Weights of a small GPT-style language model, trained from scratch on English Wikipedia.
Architecture: RMSNorm before each block, rotary positions, untied embeddings.
MLP neurons of a small language model. Each row is named by its layer, matrix (down: output weights) and neuron, and shows model dimensions 32-287. Each number is 128 + 24 x the weight over its row's rms, rounded and kept within 0 to 255. Numbers have three digits each. A neuron's up and down rows have the sign that makes its largest values positive.
After each neuron's rows, "fires before" lists the tokens most often just after its 100 highest values on Wikipedia text that the model never trained on. A number after a token or word is its count.

L13.down64:128150137167156116134118102096107113115121151144096138158084112125208146077120149135098144153122106104122062112147105082123124120121124127144181112107071077167130142091130099118149111120139143149153161134140174113115147144116114149152131140099101063097156128143116111125136142092106110111138143134148137064116095164119142140137114127149119161113103149100089097127110139152118129161110126149168112130121126121112133111087106158141161105082122108074129155120140113145163133134117129144103122104151112119126135128109151154122126166149163113078114116142111104125118109099197117142136119090082145166147148122140131152116138133133109130117124085161133114127146135128144129129163148128086127098087142091140121161135129105118119175108127124110131163139109118143106130127110136
fires before: " 1" 23, " 2" 20, " 0" 11, " 3" 7, "t" 6, " September" 6

L13.down177:123128097117156098132141191130069117058126127126124142106121140120159155112162114104137113114130162137122123156136142167113064166151110148128160117086105092122105110121136116096134104143117083121151125116117082102101120104098124156114115103094117133110123147145135140158116121134148161155146150143124116132094090165125137143099094134147116140111110133107133114153147109133132133117136149183167128123124071108142120144150095097128151123105129076087080111136161096110138150101121124149106121133095100098156101074142119116111161097122139111128110134108105143130141126127131146174137130131136155099139145104133083158060094117123123071111115137164120070136134122144122132086129108115127128114137128116118107169132120107133148141132119147133147119109169116188126130144138091
fires before: ":" 22, " 2" 15, " 4" 8, " 3" 8

L8.down84:119129096151116143115093187110132151152121126158167140100145155138113130136109116151062141108132074128145136126161143150117114143133120128138147152136146111109126160130184164107126174106079131100097137111131137130080141112138148090142141108083125138161096116106094155130137153149112141120155146113147116141167123158109149126179135082082140127133122114108149146154130107115097138118115096128100154109143103150123108136148131115058113135156126163119170096101104099144158124133122134145186106088151135139121131092143121150122142145142152108112124131142088103178091102129153135122138146064135107144113189162118129187118121147134137124107120118116140133158157142140139107166085126104165108129140089146125088100143103160157099107138105104118081149112147091127122135094108141
fires before: "\n" 51, "---|---|---|---|" 17, "-" 11, " " 5

L7.down553:113149164134137161103129135121111117141120140152111191153147135093170115094113118163105138119113096140140176174144190073095153117094146138106121103116125110096126126095151139146155112145125146106127119140137108115097126106122215148112130138134097138166093113133117158155135150092130093118163103135139138094127139120157140086124143091110156131151121094148161152120118117114103159119092144118138117149125106109156126150141113110124149142084124116137110100169168159132143135147111171159151092128128185123105123116101116170126104090146096129127143124126105061113084138099139139094143138028149135131129104173127104130150128135145114121129123137147156204119152103166124106122156166171135122124134139127132169115152139113153166112149127134130132134166112108099171120142122127
fires before: "\n" 88, "-" 7

L4.down182:135126130136136128145133138142127098144126099133135107131120144133135119110090111140139119138121086108114146135153098142132160105148134103098119145125140126107154157113128107102126092103110121149098125146127159145117149101128141117135120142130118162131105135120139131115161114136109139126140113180129135122122123100105149152132111140120171164108097121086131125181107101137157167106131135184150169146151151108154143164167112122112086109089105116110141129175138083139124142117139143139117149104159129087153146112110136255132122102122081128136133129144110169118134125094112153172135137062120109126147145143111097146120121180108089141108121121168151182159175118135162120145108121136091149119130078120132167105089079106145141147121145133147114107118146122115162128113096109
fires before: "|" 28, "-" 22, "\n" 14, "rin" 7

L10.down74:127126135086121093148137132150158113036146170105165194125102156119139162144170146128124145119104098142123121119144122168101135093174138151122101133121090146107132133141131151115142117121107160143117116127097112144160131133127091105134158150123152126143152114095085155107138126087072145115117122128140154111108130129112117087161113113128158134113154102142134069109131121150112104109129155117164137158114126134117146174139150109129128158116102136147138130121144149136094105125124173116136170127154111127121119110129088011107107146126120143139149143123152146102162091112111135170089142140134118101133110128095148087040136121118131145111168130106112119141126164170112153126122114116124125116148156132136144109095169117113107136102131153141126129136130125115151189138125122
fires before: " of" 46, " with" 8, " to" 6, "," 4

L11.down345:165093163150131127143097129149136130123133097114154127145097124161135120144102138147106125122142115051141135114113135104060110160138111129149144130118133115158114136118119138131099134118119114096112123101159086153143168127135146091152140131131118172095129118128120143130159148107117126144110111145162142124106138087143097141122150129149122147160165150114107121179108121137138136152111127122135084098148129129149131118079132142108120085092128140103136098173143094126119121112173104115157137109091123136100117102128150255126127105131105143173120122141115152160135119158168085149154156040120183125110128117077109123044160121125163131123102103130140125165166122127148096144099116133093130190120112139114114092124139087123115119148131124173128150132116114103100146116139115
fires before: "-" 72, "\n" 23

L10.down266:123142100124086140154115159155106126163115120109129100142115121149113156109075131139119169171148086188141129137141132152114146079130104152120106141080103130098123124055135161083102142108143104130135100150158093142139137154120139093161117113119117120097127118081077117107126162116099135144066114079133138124143126151120125081125159101120140135135115084133170108074094137137111104148144127107126110144155143171167092149136139123098119126141120143111135161185109129111117135133135118136137119136160152123130131156143128204129106095103126108085130118172169149129131127106168138114116111030117127151135119121118066121130087154118164092128117148106172155148150101156096104136123151125141116119096116116140101100138159177125116129116120127137142149067148142114087130133113122
fires before: "-" 49, "\n" 24

L2.down64:081127125132154137128125141113157162110115131146173099120112134144063115124110126101142108129132112155076106134115105134082124142170129162118111144123121135131093117117129119122100125083166129146136097139153127150149124127176127120154120130122123104147100117079161125119129156096111074114118172119098128130129110152167149150121140110106140147136102101172122121167099143043116126094147100134097095112084139132146125150133096096139121145132124197151120154101096097129159109167105122130160075119163162139122144126126113091156172127124155124112144066137122115140133119129165136117133119113149149146121134166105131115178104145105112062137108148126116178148120139093146079146099125177141111119077111130136133156135130102125166126100135149132134147151123113165106127120135141
fires before: "\n" 38, "---|---|---|---|" 22, " |" 10

L10.down270:127085165090135114092127120091121109114132100110111107102105164080160144149134147096116121118146131113159102140151119161115118103131154138111123111148117083153119107162141112139114103096165152114126102103109106155136142095116108145162143160148106133122123134111121131124152128152150111162167113185095129126125111138117119105098151138107111166113116147104160104106147129126140155085082125092130113084120123106160157155127119094127098165104180133089102156098155125123085100156113142144118144146115110143144080145106181050089128173138142112139140157147053135144138125118103181115106160239131122130156126137134140132152161113148086090150126130104126096128137135112131124116091158114139183099090138174106106144107147105157115130113137121137125107104142091148144152108149108
fires before: " of" 30, "s" 20, "." 6, "," 5